config.toml
num_hidden_layers = 9
hidden_size = 512
num_attention_heads = 8
num_key_value_heads = 8
head_dim = 64
intermediate_size = 1344
vocab_size = 16384
hidden_act = "swiglu"
norm = "rmsnorm"
norm_place = "pre"
norm_eps = 1e-05
positions = "rope"
rope_theta = 10000.0
rope_fraction = 1.0
qk_norm = false
attn_scale = 0.125
bias = "none"
tie_word_embeddings = false
parallel_block = false
init = "orth"
init_std_qkv = 0.0331
init_std_o = 0.0331
init_std_up = 0.0331
init_std_down = 0.0204
optimizer = "muon_variant"
learning_rate = 0.00833
lr_mult_o = 3.0
lr_mult_up = 1.29
beta1 = 0.93
lr_head = 0.00804
max_grad_norm = 1.0
warmup_steps = 200
schedule = "wsd"
decay_fraction = 0.936
decay_shape = "linear"
final_lr_fraction = 0.1
batch_tokens = 131072
max_seq_len = 1024
doc_mask = false
train_tokens = 1246000000
max_steps = 9507
dataset = "wikipedia_en"
MLP neurons of a small language model. Each row is named by its layer, matrix (gate and up: input weights) and neuron, and shows model dimensions 144-399. Each number is 500 + 50 x the weight over its row's rms, rounded and kept within 0 to 999. Numbers have three digits each. A neuron's up and down rows have the sign that makes its largest values positive.
After each neuron's rows, "fires on" lists the tokens most often at its 100 highest values on Wikipedia text that the model never trained on.

L2.gate1292:519445542407436484517563513545457517398532496458499430541575482532491486558541472487455468521470524430474394555607483559503432552551584448513403533608631429444539481485480430479522516511573443426441485530548496549453420573497565501396503630516504513493478540461523478489509461534567542515449525506533456544551559466488548440414450550394399551556543489422548579571542464489525406543464422480521547549505516527437417469496469426536478585483474467477529490515481499456474494453507529525472457523566447472417506447465565490447467429530579444437449465447479507475536417569515516521499553595494485386459482491540537474593548481485507528544496518573502475528481496594516496397510519536430455450459539515455538559529400548431469486450478538524515497512504467503506481521535562
L2.up1292:509483507473490553502491425565476556434527442471545383585603469562501516544504517429544519492469448473488450510556595552483502486515516389588467562503596526425506456549465535547489436505521464533472539607519550515496438605396548548565489493480498544413496509470635505428519470555572470522468562473501506535518552474590542528515503519433546520511519555385541579458491503574455505498449428413493470532499472535493478466474531357419532513495534472551544565482556480581517490516471463498588559535535531536514460559472469444510442478484568457398503410496402573492427585505488589513537437582572532411606531508494560525479477522456564488559539463506393476503478437501477533472569530564555437476452555524523501479484414492391529392370542567572470520457456495463544537539572556
fires on: " |", " set", " found", " put"

L2.gate1323:480549530523516515489436543449526478550498510483466404463460351428470488483444449533467514387572580569584410560488563523474524467566566456350476382421508533481533530501549466479476562489578358430580446483467577476537476454389530458509429485453487518432455508536488514449406579580498558550453472548421503445493480456531489665568524440477387427424532433551466520517531393488628437448504548489502500471561420485491464518458494398414566425527503519551389514461390498505448525484466522468414515488445378417528507550494550491473541562488541530565515545474494534458462529537493540564535575514493457490534511480475487503494448592586485492503505529495461548606539537526495516484542534511597441443468538549547443505537458475547485460470493558452484589526468469593564524586518518
L2.up1323:521524470443481430499455527526442466413562498611520495510464519463362522475546340459475574447430461532441484507465458409574509533542486456463538346543464432589411421478639420452517539525564521502568544422479521433525515551452528431439442398533507509528570449494440553457564606471513460502462540542492538562465480543529483479505428441519540529516478502435568512494507485511505531475514423489495539509498441578450463520525484560552560455617471563431428492499436580488465569424523451527437381506513580567536507560492566567547469417532517453511468416522441517585463506531472554484497488499465500540504557474472509481537507463460521487514479527508534605527431576595463488440499491452488447524539442460453507539605517513440452482507537491468464401530513466473479519474520459
fires on: ":", "-", "\n", " Mid", "re", "})\n"

L3.gate618:579541525514587532462528503547543594460501519549481515463546484409431518461494477482445408451464461482450478488563537496436611426609424530546523443568483470425579459542445473486439526514459450416483440468465493554519556593498469477411523576495522543522524480498466500430486510513508500390535523531485513455550527501523499544458578565573614481507524570499538464498500504506582538487557463622599568627513482590493506462471501427495470484462449470470461531431616447460485534455449461540474481609521520461561493514474471490497627455553504506442552470547556509588536388494514537465609527534536446526575434560558560467510551465521498545525468421489548491530392493474517517447443560523535457444420498381461535588496468541468414451552478591523502532440538536405435587563435490
L3.up618:551551501489436608482536513492514544503513511385396502544538433492465541485532518442458496439396494527523547461527506463504555482557504460547488504498476449498574563476485489451491509429469399513532540597450537479458486497484501427560517543510498525524510472535521477456585467590472508392549532512498561607513454511497536551405567561422486496518444523550496458502529544520588521581535417519521510522415455518444540473363461477450504510577528546486461551500499394466457520505534532519470503526539591487479479565442609494563603449428480485420491470470564522465406531493446540415576540467540538471504535529557613439463536509513531415533569525409527429572497536440449502515513462519510512525447506488531397441479549606592451438499416561460405455414576559554502454496483502
fires on: " |"

L3.gate478:466404535564465475435535488460406458521527615501463550560518527432481426584562520512497508508511553468518542522555562477444524487454545556523475488591495494488505529491500428573470605461467492541472479608469479496512556538509521460551461489534507466507433492562457537488514503420463512606449449416520499458579506566513509504445511481442523575456475519470565596395415512391595452496509574552587560514511590540535472526522568469439455513471518458564525539523621461599539418563486445500553453610580658501443540497521448595479512545484470460492530503594523451520467485479466481540550513486492508597469497496429421424550383566603498455529411468478507509499524530533524468476453568477550488413578440383587497532436511507437437500483555562509441447459442474429509510495488505
L3.up478:483544471488530585592541453511467475487570463476498539466429503469488483493565486421585527555563459517413466483505524452492456479390548466567492542464438480549560473494584572499575438477466541450460467509590580522540517536459522465456511490483577449588579498566588488546438472464431484439447532525450419500479417512487546505481543502543494413612477418528537527522491545544502476549478480540487548454419552508549510420484505486473506457441522527509465517464483476427457550540495580570490574538511450536531503546490523525526500509473553543493467519455519523611471520487475486475604482412419486633480458549578532482544506517450494520472587461513518431547573565494523514440424423545483550509453626594620642504575491516533477495500447579571526410484463531630513517507475570
fires on: " |"

L3.gate792:558457506446552518499458525502504584457505575482487524452460488475564510580417427478447439512464569524575442497497445486490501525511497441504441417534576440545527443475510441506521571542525579420509563494470477565440459472450543489519405534504486460498610452474510485457493515525432420534555517531538523527514551557562539465449535452500547558475513468484523532487461442541484554496555480485453451554520508440368528549446530452455472446510377456515495448468476496520490537601437549466583456474511529490570433542515443513578493558588551541551485497530456509479565485507552605522518515571478488545468532568554550509467644499541463515484490445528424590543542589430506537458468520493578456544497457488465447450525436460495432557517570515553497552494491460533459528457480469
L3.up792:573563497468416532485574496570443531516478477474567452483394571473536521509544504481513472485463502554532549502495426550529484494493557536499533436465488433545458471529476543481464497537577445527563420489468522489521483509493608479469518515466562497515480535475551431414530475463499406517516507475522456631540499540452551450434473466500604459486554539569515534435515560456507442589506453463524460535473628465480533477518520455505490481539471499566415578458470455525460484544484463558373493566574514464597506618515449458533506561469558578457519405435520471468504591471502483435582606521424482488531572579661556546406521465529475533581469539491549502534510554551496504508491559441557505559597526488500524441521481401496484544529510526484507479505418468455472509510433565
fires on: " as", " and", ":", " of", " |"

L3.gate705:508539488414482453518427533523452584484508365434479538441499440559397569452431540481493454481573446457524503439502585523555491567442475512556533606533494479515576573471437510493480528507414526533473446520487513516542607483567457489465432436417496529491470438541585491533519473479517381515630469587603477487377508457506514479493407469549539480468444522415563530450434422537523527508595484463490509523470544456492511468457537576432435440499481454572511483531459521505521507516528449511451513499509487414417410495470501482518490501469467472472513525558500576478509536500554548490454537533493462450479556558492523506542549584535402477490501494609479452471419510514440519425491520557530478514530511488530504470514567494485514572520518526553474478395590490426446457445472503
L3.up705:454402447589535502531482404461438522534494430445485516473503491550524539481503514428441533491481538410506514437498583518498453508492489357511482558553537460516512485477451471530507487535510529546629532588534583441534456545539471516503475563553542540531444488499458459465557456466499461568513488514443438553515520514463599572524444517481553496552457423515421488481469504535494611506442470563443497501487472579528385481374555500537496532593472549588444595512517443484547560575543614521460491454548509539537445528493511537497448494536523514407437526467534589484414574478561509444468414460435515482598449496449589543468528602560449530472502522421436410472369511522465557499458504504501486455548464480597539530532492510484465442452555442408552502434551490461406480505565510
fires on: " |\n", "\n", "\n\n", "-", " |"

L3.gate1291:465526492507570574415491569526470469591540537471418575513410477484629581511486535443531442516518431542426555496596536450510508400440419514452524464501515566511528408470502518483504469449460445538460501470535427425421574431551413458544441433466352510505435442499535476480492466469509475503535451578486446487550512558467458457463525496435405435526548491544462520441513508485498563564506524401505513445514584554515521555434591548488478527487504508632425493525438451428482593524520554520512544409530520573445534479570497581422600471491560434415376535459550536551482553547463484452539514558579524458452500496552500495437495492480468517497564458523497488549454572554497399597416612517536522542500480413491474513559491459486544523445437524538557463467633450362640460451381401
L3.up1291:505495458595587498394572548531437473531521429473397526457492540499495512556478503465433423543518532491519474547524556502490490389482515533493530486557495492518425455534577537463535438524525522536374559475501505465505527562521331468601579490556459532532454463521591465496495545558441485569554405515539556457534521555528457436563437485482459431500545512545572448481506517534415521509455460533546562521506515440509570508479580514416518487562590463566439527516524407433394508468382481555527524500537521515401412446547474576424398501580598422553470562508543566540475548575466516431612477545531446465534405535440527594481485590419451521442546549548660489461457564470445560553578561567417447481466553422494481542581449464541521498612481504512519403495541534492586519465441451
fires on: " from", " between", "8", " of", " and", " office"

L3.gate74:544512489482584553548491506411525452552549536453529514460559544511464498524455518570504436481466485563481505570499472471575518524497443505507492533442477522564390458486469472512546472469494564548459524592540549592469414608525548445467435431501553452479428494573596491561493513335487513538472503592534442416526504544550495549480526462430485443503575535472547545438451525555508576521405545474526544487469520540516567527508561521497412498474520530507542522482520514467512599492523555391531500485426463472439470499518471525502563552551563578451507428486448519463556431404556555485578461532496501490488479499451592516523544579461544439526532537554396471534540488439451431484453519518476491429438577455460585436544481556517570534503521566567461579473478436429522506550479562
L3.up74:518505546461569553512514476427453653477507608507516489444566534496525558509481488591545571490488491507460581513511444562526496532492494552592420656550545571524584428492485474530458404508452512493474512472530438570547493482551478462440385568488390529398590496524456505521535523464440472556465512585534601555517530466513464585474481506530525478480467521550510555551469469454521563604433491491521543507451536491542519480527602476470543492571539512505567559462503445444538485541538592499458532522515386486459396488510496547399522560485459499530465588594471557510459467415496463512546516453508514484512529561488514591509457578495501490525581561524488578484531456478469502543427552510609373590514564462568466547528536538503519476491456486493491499524520393577487464567562604
fires on: " |", ".", " described", " to", " rated", " founded"

L2.gate1036:519584461462507596578550538558565494456561482541566474441513444487441479493579523461487472390561451450481516381539536508502600527459480480473575434497462505535441418560565464447534426518543451527442517489450469553509526492509555521549500526510445516504501535503556532545502546563514526540534416521431370486491539539602515461544547442421522543548535601574547511594528452510435463511560532513458453545514584549490432486582496477641518416531570545493503468500477543512528484419403435509507468481592483411475485569435515519494530533498467560398527401461484510555553494516500569537490489510557473439430513479568517484422421567554437467522501522496512468521437411489480488496552406434495457530446457382539485482546450473531548509447536586575514484482481544480549509533578535
L2.up1036:509518518411587433453449463374532533556584480537518529487588504488495528499519470520510546500447586539488469518552547638507481509501482526435505522600443573553573604522533486490540534434478442488497578493414553463479509463406486484474511463486553446489512400529509470437428467630446558512532488485570515438502382569550469533452485416527519428451398455534537520449487595463520509481515580508489556492464491468485571535507516536444427570501514523479530522506469448527457479550531557530412475621503470560562473520540529572592459449571405526438578518490576465439536582446523563492516471521577477499528519462526542413563546467439556499543493521508611447531548562473520513481549545570468653576506564569501522486521533520501486433452568398481423528554552557509572549499547509
fires on: " |", " ", ":", "/", " ("

L3.gate496:463470394527486526571476465534506464452506485443531501457499395485472496490443556542538545457498491491448512546558458535564511493454416489520394562431402524549594517491571458534512490530500549501543594485515501493556496495516508531451472583519560416522424458539519512396477484477498447481453519481426536471457495470401445475553375523351521469581464597534448531392546474466540516492455552519587475506444354448488538503473478425561417429587565537455459547464538570482493490529451506556496550523455497527496563403534510514421459597494485488549517499560575413460465481592470490539523452453556450456527477498451423460473582519480554511590460536613490541519436449543533525445483490479526565530476503438631484608477518498512481425470519472470503582445539433530496469595553522
L3.up496:512571484527505457546511492554504552548542441453480486523536438587434437440426476547589561542480540508574568469501551539529539541533492495460449547522469533462506477504529485404485573518550426477440385427549537563408540482509529483459516477511486500448522526549484529441545436541549521531444431401473512507476530470460428458493533527489535567505479537507414554437477508436511438540505479508449521542481557522536477523525549522504507501580499489517485642501464469499569590411505454560603460452432559553493577507426490514535509450500413578470536533533427452437592517569529488500371556552555498482544541511514544474463552553453458435571526497520493485519520524527504532512446517450423414427519469523530520482573514536546536538372499463489533450500461460603485543530481505
fires on: ",", "\",", " but"

L3.gate582:479489447445570543508485473507522477615479502479528498454552507491562509491454497539508413476485378451463584526541509464515543481487471524569460406559503463433523502588485443495517377586492514534486538470528561446497386524486429515571586546486546513609448534424484572513471509414538574537515551524515500370460585573435521449453499482535459528558533497530397557513535567458484451471565435427491564408444522544487569540530543518523487592494601440455558533501476525570417494450519451556412532430522546504512520497432564580503460501463549417420539495462548576530463430535435448370437493534549476477510471499472557494503494456443501505508572515557455477528493387464446490523495483508550490577590503422468483625619509544532477491437513581523374435464572478470493487563467449
L3.up582:444504450524536507517457571505441493510543521574520514552467465529554540620459445506543455441453407419421593508548446454413509440426472558518532518437541494524469520510520522464545437553481516531445541459490505483582528442573462601513592590462491510485488489456546575471466545505473515471484441517508580450478628566526575538419448624594467505525502498579512457483563539402440497471588528493463490489421432578595603526438526437556431454554595537441591524503442550541506535512497565608480478505519492627513426499447496518497509473484528483506472520575443551491492483594428440538466482560595470542556494499518555449353506497428478539496539529575581476533427507516470576478500583565498517572462483641529525560556466469483445501502435522469451455486532505412523514517433462
fires on: " of", " to", " at", " from"

L3.gate1080:474510545428481485539506554512519425528560500510519463462552502543507519413498467449493478436442488514507516471468507539514472623460415478495509495466474404446512543453509537469454518521542438523532498585454521601612497433477561616380470505517456430466568438491577516483542397488459477490460524523548508528552555576503617489512475455515394526500545511504558540429453561535443484494509481535520532485458518581453625519471380510416560423625479464572506470360470484390486470514507523539591506533484483584495444485477493520512554496516448538478561504510490551504526423533549549524622502537431446619493509542470679561543577512484536539447482505474494532554426540534524488432521484495504506527519491585549622457477576546478468434529557459486529450486413473539514495472490626
L3.up1080:440506491506462464593443489472488518514567456449476555538564475493459552580426497480476455466464483564510464498484507412486504494452450480494480530632485454539579618449535486518521446495459518452482558446573525586473443476561567585437521516545574521533421490490547491481452513538519527562458514465502532559536469581531586432515566579482514528458536488367458461439451453611415410501504579550504651457466509456484564510531510465394516444502516532406533508531440519504514490567484543553560528572468438509513443572503520499486505445526571405552503578415461521446466538560475488471531465488570553420478503482540439479621521610432542585463513555564448475479492488407531509438482529416482535531455538591496497470393494564452535522444455468475485441567517396496454631569537497
fires on: " a", "is", " of", "it", " an", "."

L2.gate394:417482465489537437449528489542522455454366489533561515438536584460465480475517507557574557487557535466560553499560488533527555515443504439506547565455358476491495476429579452395553441557459511472422537515488458578572606457419528566487562512538496464488444437499498526477514519464491509554332469448513597484536549545480458459477510431589467393561539569415438561512568486473526554506480491462469515623488359487472471463508470504521505499486533446399529500524503574541505478502489502463516499460397520515478539470503540501431429489456504543551496633442515496452588515594534449503477530504590547496499421572430512583520535507519424464543541424488457491550456541511477598456451535484419460566463580544455520502580479458475529467417582483497498390473513413506543491537447448
L2.up394:483471466475511334501519582516544380499556444441471615495508513581530485475482572528449431589454582573514502398581545499507516575582511547560507496565540460543475522430470479473555535565524598521487561515514456513524551478476537525517503423498505470520513472601429586555485553423424450594541479472497486623511567411464544488481486431470442451482529460502405503524409557498491478603406462500524541508508440453509532516502457563460537414536467503524503549523480488536512600464491510456547520628491460426532529489547523486499454441464480467488516529488512565480588483513456429487464461546513530500453563463489611495465503524395566533445560505551616512570539512574444462491463476583421497467437504546616507390582521457539551522500527512443487549473522522413424431554502459
fires on: " which", " It", " it", " but"

L3.gate906:491457498621590506537548507534542577477574448409467477477466420505553500501427468561522424599500513496462581634607474526489526519507496625470411602449571605569500488534506409557500479597494522590507490555476545558530486560505471561427459546537516422460466437536496523495587490463497481595467489536523602499522497496467516466485534496484521477515426509606585499539532585517435453526550469493466543481478522505552449569573498498487568548441477438474414563469530462458532491446466440490589566489438463436501454502490476432498435526481548506428466534570448452444455521462524463541526464417480586591602589431478534587509559486531572462527537582453592509518493415513502537376467570456478549525420497563555529575512572485481545551578491445508628501422515474563438563567511472
L3.up906:555471477609476587422417478525489531468552468511645547413542451565511526572558490539489547505452595434445537542486514451472580450527517470523505487564487627472535423486503453528562420418554348521446490461526479573537460487505517504516514619455463480434495526402421476507568509480516619538501581504437494479494520437439598517394449478452415511556391492489497460416506431501515521514541446527531539525517507546493498473477542524503562459509514618445564547428479392461550533606478484445568561557566472415498542486544556502447523509468491557510494520427456486483403561551618531502536479548473494572551492418476589602511521496560541479535467554491544460546520530488464419470470472509521564443521432456510512450511462483525476511578484496513518435483534496583577473499455467
fires on: " in", " to", " as", " at", " with", " |"

L2.gate855:474520532548484481516464494414531506466481506469413483579457483545486467524410452561461480520498477423466488429445562452483488555577492573533533601489430491515567373422522450439542582611444516560549512548594521453535519468517570363511498510481496525484488512443490465565522425448478572517502494565414519397482538553378441490512434492499451521514487491485443445520518593490507542368602602479458487512467478586511546507483510498578410511573495464450433526500506495493521441462528517568464477421510479476450380448512440525593530470481483456413431521472512480500603465443514510426506549519502503564594457497488567502522446423448410402506526582564492454474469439457540514571527436491477409541583514449463514532486522439398494507504429441414478481537452540530453502475456430
L2.up855:549446597543525504451413509478535485488505535525468449530532465456508517589501436619482488510446461479520446473450527438476540558521511471502527562475569458534554463511482494472564512558418598587543432498504530619528590501469527427585425499512413494411453510485444428529541441501516472523517477508482548444406517467434559511530509442468505487543522545453478484411487543520563648484475540460444441554438540602502460537388616475499469477556538415508445546533468494438483503484531522394505453427461517434540433482429460551575490537527459558539405541505477521546498473440576463477517491533481454575545500397457466568410524503523520611356522539527565484503583424478490591414521468516575493482500546475520468533514487437432472484539448336443466448558445648544412492490554471
fires on: "\n\n", "\n", " \"", "ra", ")\n\n", " |\n"

L2.gate1144:465453484493490465588549501444563454557668467533477490396464497532500460562478503522483556560411447480553425500498573446438522423498455531489450505608588532510440547520485524494481500387536465522386535520425584517407456550504422395477475475499535506477466475486461432523498494461551427463518517562501501509436516445461504558573476501498496511510550476419497467410456461463458433452422529438508540502452526489559558463468541511483524474449467480506532552453471544524563397395420430550496497429593580419421600382560446480429471544475550569485445449451572528471474589467479478376515371558528597475534466553469544545476418457572515470471520508551533477495519417576533520496486505534631549523591486477498476508511510569511514518490531480459587551513413641505440504468483416
L2.up1144:551431564537507527528511445499561487549497449524495506474474459446410488538559474530478584484560508565488514497529442482508452366510537517403548394512453533465444523548478556533460514517570411546538472508514511461531473549615491567505505598509596411522528626519581466572626488431431556553521566528550416450511519475534410486563506603573508500472424498465429514518471399505484541472504501529563520412526515419548587465429537541555419407416469516512418601516490509527543520521534484552467516459508489481497485559508478499507482454508416502465499540500502435505536543476393471489527470534504437555499488538551550472524436464455423520527515489494450469525497393508525417450526494492543454537541542647543517406471574491549501559517557461503426516595491454557491475486493542
fires on: ".\n", "8", ".\n\n"

L2.gate538:559489525438482485497576478515489430584554588504511454380509470537447462420467473508502553532519479595509534508476474486493465511492543463503448487520453438553473472519518477508570500483517553528451398552470487488468502523497432481475530447579422478476500485473441557534470407459463568512479415525500508552542509423492495519481522545600444565517468618364567475416501496474483399472512544438535429463510473482557441531552465569545582473725507487516491482522405521479450536518466496463419503449498541425613549436537502443495468493479516582488477490518470442498556511423491513395442493411492496407598476507593556475506543523498502487626536395499533568481456509526472386451498414543486531411490495536507454479583534553572526560487485532469574504539485502532431558492507450
L2.up538:499510361484547529536533511489396601502623582461574542517520591480464496548462546625412475442518473542378505462458454537540481504607471521548494531571506498532530403526468565435497541494518541503500506478460478528428480522532506476528534561529400555488542557529430499466557494548506560528524462507483485435446516495524467494556581532429435469541515509453530505433411465458470505521540560572418501522544511509458511464459551525524520463543535519536500450535504512600506499485439490464503522572426498519513452521652498462533471422422465609506484521607460442419530482501647410571445545456461471492483481477519530515508514455549534478479509475593580441502534441574491521507526506489581496513443482470515459525386533525479535466545432339435540397385472428524511512588525569
fires on: "s", ":", "ear", "it", "rad"

L3.gate1129:521547546427438581528474530478583443544553458485480521535556601537413508451501487431545579416473622480499497473520478524423453563502500497426453470416492572490434485495524501476554546405486478565520595523479564537502607543459515507389556507424372520511426513441482509571620529494536469485489390503565458516490413519531569543523545508458499496495490470604593508537454479394504479530554508596567486481554527473559489506663575479521481536513440539524465510595550466471510589463442478556447409574611578512566443530521503531501504519511531556439431477529477440487546526468450560466555528473561384592493515578454537585402538525496475463483486510445515487424481494467485499463533433508566549508566520442480543556494495508498440483498466468473489563505607468425543491461545516
L3.up1129:511493491549496502513562460515507480478602469513387457467494469457464530581444534415525505504484533440478387552506563524446586504491543468534472525607406512452508396501481447532485520547444545531461416531460551408431366498357517485505545431416553584562528498465534529519510470519540547456443556480510452451498539487471518535534479524408561575539534575543528414553573468434477452509497421568524550429506543506519518509515460483406513555513507472528474453481546541497543492424519487541569516572476534423515477516519552535467490472468479533380438502486472535411516453511466468551492494480651503514513475579465480451461473543429507437453507548435440489602525418488468456498508388456442540438404521420492464501498439495538456462499471439479469437533548484431509427477492462
fires on: " |", "an", ";"

L2.gate1304:557555488502490491502435430509492467510544492486461601523425511543514480415464429474481458473549386426517556502449438584580519552486430508513563499515470535562478516512437498510413610374471490512502464469511532468446470478386408505568372522553502530444499586523445493540543495481527501489570491462567512581544506455548524500491421532503532482535528483387517546430561419442462532513459446445465544440544483552388518448500365515536497514463540469528472563452417533483491545466454640421561486549491488473414557466483478435655396570464558556528527530470489506440440473461545485570527517507390477490569540517528483549537562425440512528454517528565562483517567545517528525553534573491498513498533452439505546491501482571555410565524489519485436464536574516407486524514535488
L2.up1304:449466434520593510461391422509489545516540480523480473519582581528507499520513597471468469548580474471444599463483421485548545493494470455488503592503489431521430495487500459432462505437525514551440512462554509613488484560574524558590396566488515452415510485538442421463458543407545457570479468556478581550479601525509503519519547534562497561496508507462513451528476512508496567465506537439504549484496496499438619367465609435521478511506545524530522532477476506455567496467451505526549469644457509553454492478467493550456446535546490507581549560467509560502523515518517439493550498489507531458438445524483509461532571470526576601543539493579553544504520440592499439538563486446566529611467479536533379559534453529540528504562507514419505501405477487452528415473556615
fires on: ":", " for", "s", " with"

L3.gate538:544684539416512480520513494544484463502482502499500474552478500609494466495438519531468448447508518395530462483478541553555565506538521518527495476508485484435501446519543497577470527426445527462576506454494490441512490528563516471512515503501506486613436513469460481451550533576360412476552503512528558569498462545471494351529431452504486505517389478587535439487430495481502525370547655446507376580549524486566543534443660553546542496521490455432478476406507448500431482557476544463443493418414450480496441521527432469597473503528486521468545435560454586454452560563476552446467522445496535474568449573448439495562450554513531484433532473467431524448421528525467513440520527565544422569505508546444541431600522491463527590509566458474566468588510512524495519477510514
L3.up538:535383527463551499489489519494491601577425476404476433532458586593499492514527426491493503384562462550475546479552633502535441516527433515519546545526473465500440553596468492517491549538453469512552406546446419495573519449428580453530544539593514496440562487542492433538558578500450449480512503559405469467514526541392579478407578488532470470585548521525403396499483507530423441505532417370386492528494548507432430578539468563434533461496422554439389558480571428495514431481534478430424516545524487475490444439483403459493404512508458533495478550537448533516538528483500424507419501579582544604556467531485479468476487444543493483556535489506504491479506497590474501518464446446476515499560484503434492425605506501450507458453482437472524380413503454444546563442481475
fires on: " by", ":", " as", "iced", ")\n\n", "\n\n"

L2.gate574:531478643430452466552591501538502566501562566510544513424461462519564412480459532506478453550545519491532407546588502474493447528425428421527530492489504486553479502570564511520525388505535515635465559384513498365612512516426387502482475546468503436480496502492583495477541485492488510508553493457512459494602450580513426497471432469538440504523479543466560559553497514447526435440594452454545458469547508540494431507389449523437499434568629535493516495463553450538478594431505462520533453464429472459474585559571474448537537564554418531560415498492507501462405462522460472537495467431509540469436568513397511432463464484583549472444531504522533513455350490595460521517513501468498412535515497481526540512528535489523546511423441518448521478514455470510479479566540536
L2.up574:365472519465520419485471479557493549518567474542568570559457485502494524521483513442466485561484590545501479553540484434477536653510470509529505412539510510505451552529516459469523469441592469601480532528624510382441562536528417449547479530563470454521492414404559497586543502525501478447484445463470450505561554546446429600435449515536491463462486514375551537511474494480523547562572386600559518515529561587542461523510429456414543442514542490569499522519492454495482598448500410538630468485453479463583530485411467498488495507534485416498478517507579484521489566515531475515440410447427571539541548506417522450521468410559519483445435489553543552505426458500473494515614575483492402601508499513502566542523473483531494543499491577495462495535491542536459438488518515
fires on: ".", "-", "\n\n", " Jr", ":", " Inc"

L3.gate801:530598520521559556480449442485491480487510561415523439548518528477515459500577522488491487520529493518547477469535413559494557497470560495579541471498540423500466509529507486525498470368392565461489406551498467534545487444579425440481551543505470486585394504454477451500545480484491476544518456560470485565569473465394481514470564465501425469539524474438618516511516527487498425469547547522414429485428443516405520588446448492489530545514473525523455546400474523443488498521415546496488504543552577570498548531477531448523489555536537450528500496520468569506422448618538488490539518499454538591579541523563568449512525470587532409448481559474578466461476398501473545509479493526498463526475397538521526383555433419515517514530521571448567398489477489521542472552532433
L3.up801:531453480389608534491444515514542403491624467492519377546480582475502449484538552601450504465528440504491565511511450489527475520465467514517482489555588409488570485510428562591515392508514499511571544519519419511407503448500465455488562520536491474566462498474474536522546518477490552514610476483514516569555489496437530487511488466519529531475534560504480464458487492526484455483525502469540489500506461430473566484502464524598508511500545495377480553483599544514550513463482424488513566598520495408455446531461488388489428542481466474521465579536447463519465531549527491540626500535485536499442517482483544496427491565558522497490505492585542381523562422424466529505544481457600495424525563535513522410487462539448487602477533566492475446563483544510482529471455401
fires on: " with", " of", " by", "with", " from"

L2.gate1152:523481537501447499522492521471479501481534421590434406573559557491474521569480440611506527499457451533424536427453531514517467497441497527509436485560432516512523456555508503540496519478513484557479438601494437522485547516465563437630407504467457516496572448434485437420438401462509487580395518503488387531472517518565459587522553515476384483478476477490479508442491516562473494432530480461540391482462464478497557565520478448655492532572534512466511491456561528475497427491483586533429577582519669425454574496513459600380396433517506417546547470515589415492417560545506582569512376461466541532485511555550505431505583486466479516475549609512441519484462613584475525532509548474507482530502581404560585560513518438444480524538474399533501528519491616484497504495531406
L2.up1152:469466513537448481510470465550531531522495511571499414576541459554514540536560413647578569465510461429440524477429513570471464509460556572562434549424427454434422439557556550506466444489494413575505446556528489541518527456514474550552538592424484524472575410423400470455356420546651601449472509466448510553436606509434441587482430499434373465453423590541465520423512572523538542514549508522548527425414503480534434541507423584512466523553437487559447400517489555496534509460533508546511487505458419479452536451495452656513478448534402444487575508535490471506548549528521600522531489517487484502539503443501493453504420512534528445513507558443484441484448549503522519593526517508436413494567624397526450528511501451499456457427528475470551469524565449536395511461540506
fires on: ",", ")", ";"

L3.gate1212:524433591455570498602492466430486533450478557503437599502451508540498462490508450376464523560426434585537536495444510531541471506585503572408503521526579582515483514511416491524563476509422571440487392534523520536477508532528482477460473462538482435439415470442510524499543578453482507414476494502537493521498549489525512512516459453482582492509524603554490528508596534554568461463474504567516516488456469488464490524498509462533503531476520502407474493493520543598459514552520398507608494502481496468498481508519458478482497552435517537450528449521505589423516488445654470522539485529511561465542597496549565625538539500546463526470455394475484522497560492441369400516425466460529556489565552583415550510576485655478518501532393459436553568602528593453527454439469470
L3.up1212:583412582453450529555514532482529547538490484460427495463407509513593505550524473400469508465436548552436449466451542404521492446517615453473497432499516498426434497502332477488494528502552435524439547511481554477498486569671559535443508508527492521481510569445484475558533469575476500444401457554496480534406544545531461450555486534476527496459506565481584550452483420524490500503485529394494474497371447472563542447437489451487471413497469563498506482525549433482492494415528534428527481625445429563530484460462410573476454524464567489512526442488403455491491530411461515493443491479456477490568503509544460523562526430565510478482506521594509458523476500550561554501415602611461427482537468523362434504592570430447417567463503494478487581508583451587465421492532559
fires on: ".\n\n", ".\"\n\n", "\".\n\n"

L3.gate472:506404515444476480452382508477575467572502482399559488456468412469558369556561448442533442458551424555541544505474522550517500527487549561479507462556458482433479383442517496535443433561537511502445463475540498503556456458453494495428573570521499398448527451407479525507429417434469521497485536494419463500510409506481484589493526446459492589568589455466479547518429557418470607573495549535540462495450453503515527495526484573449518472439569529486571604425455555550515395505551527564460530502573506497473487492454467504502520486486590498596537518442380513495468399536423486541529462504546434514467531383495512384403464424500440544516439550510510514499447462573559527507494514495503476522452462475539540556447550467544555600505562438569480475543402491524539504476500491
L3.up472:449545486535510439506507528475542369561542479644553394516473479466504501480505509530554468463400405427455484505476520471537576491483510495424451525429571558537573521461424508518523414499534507498419502582531513443421472421538498450518530527483512455526475515415486500468497505514537448521563473496389564509551490556548510593505538447539491452520512485541494510497490541584447461422528403486479521475535451429561497454365446481565485448486463549540537494463492462538492530496533474430488474529504505474447471535509476416587545516457532472456463476608520519555411590499501483513579547526554554482457606440485447601448556529444439478460443473480508468512523484454478521549474531551470517533460538509553531541477481511561430548486552532509436515453452561437511449559612500
fires on: " from", " of", " between", " within", " by", " with"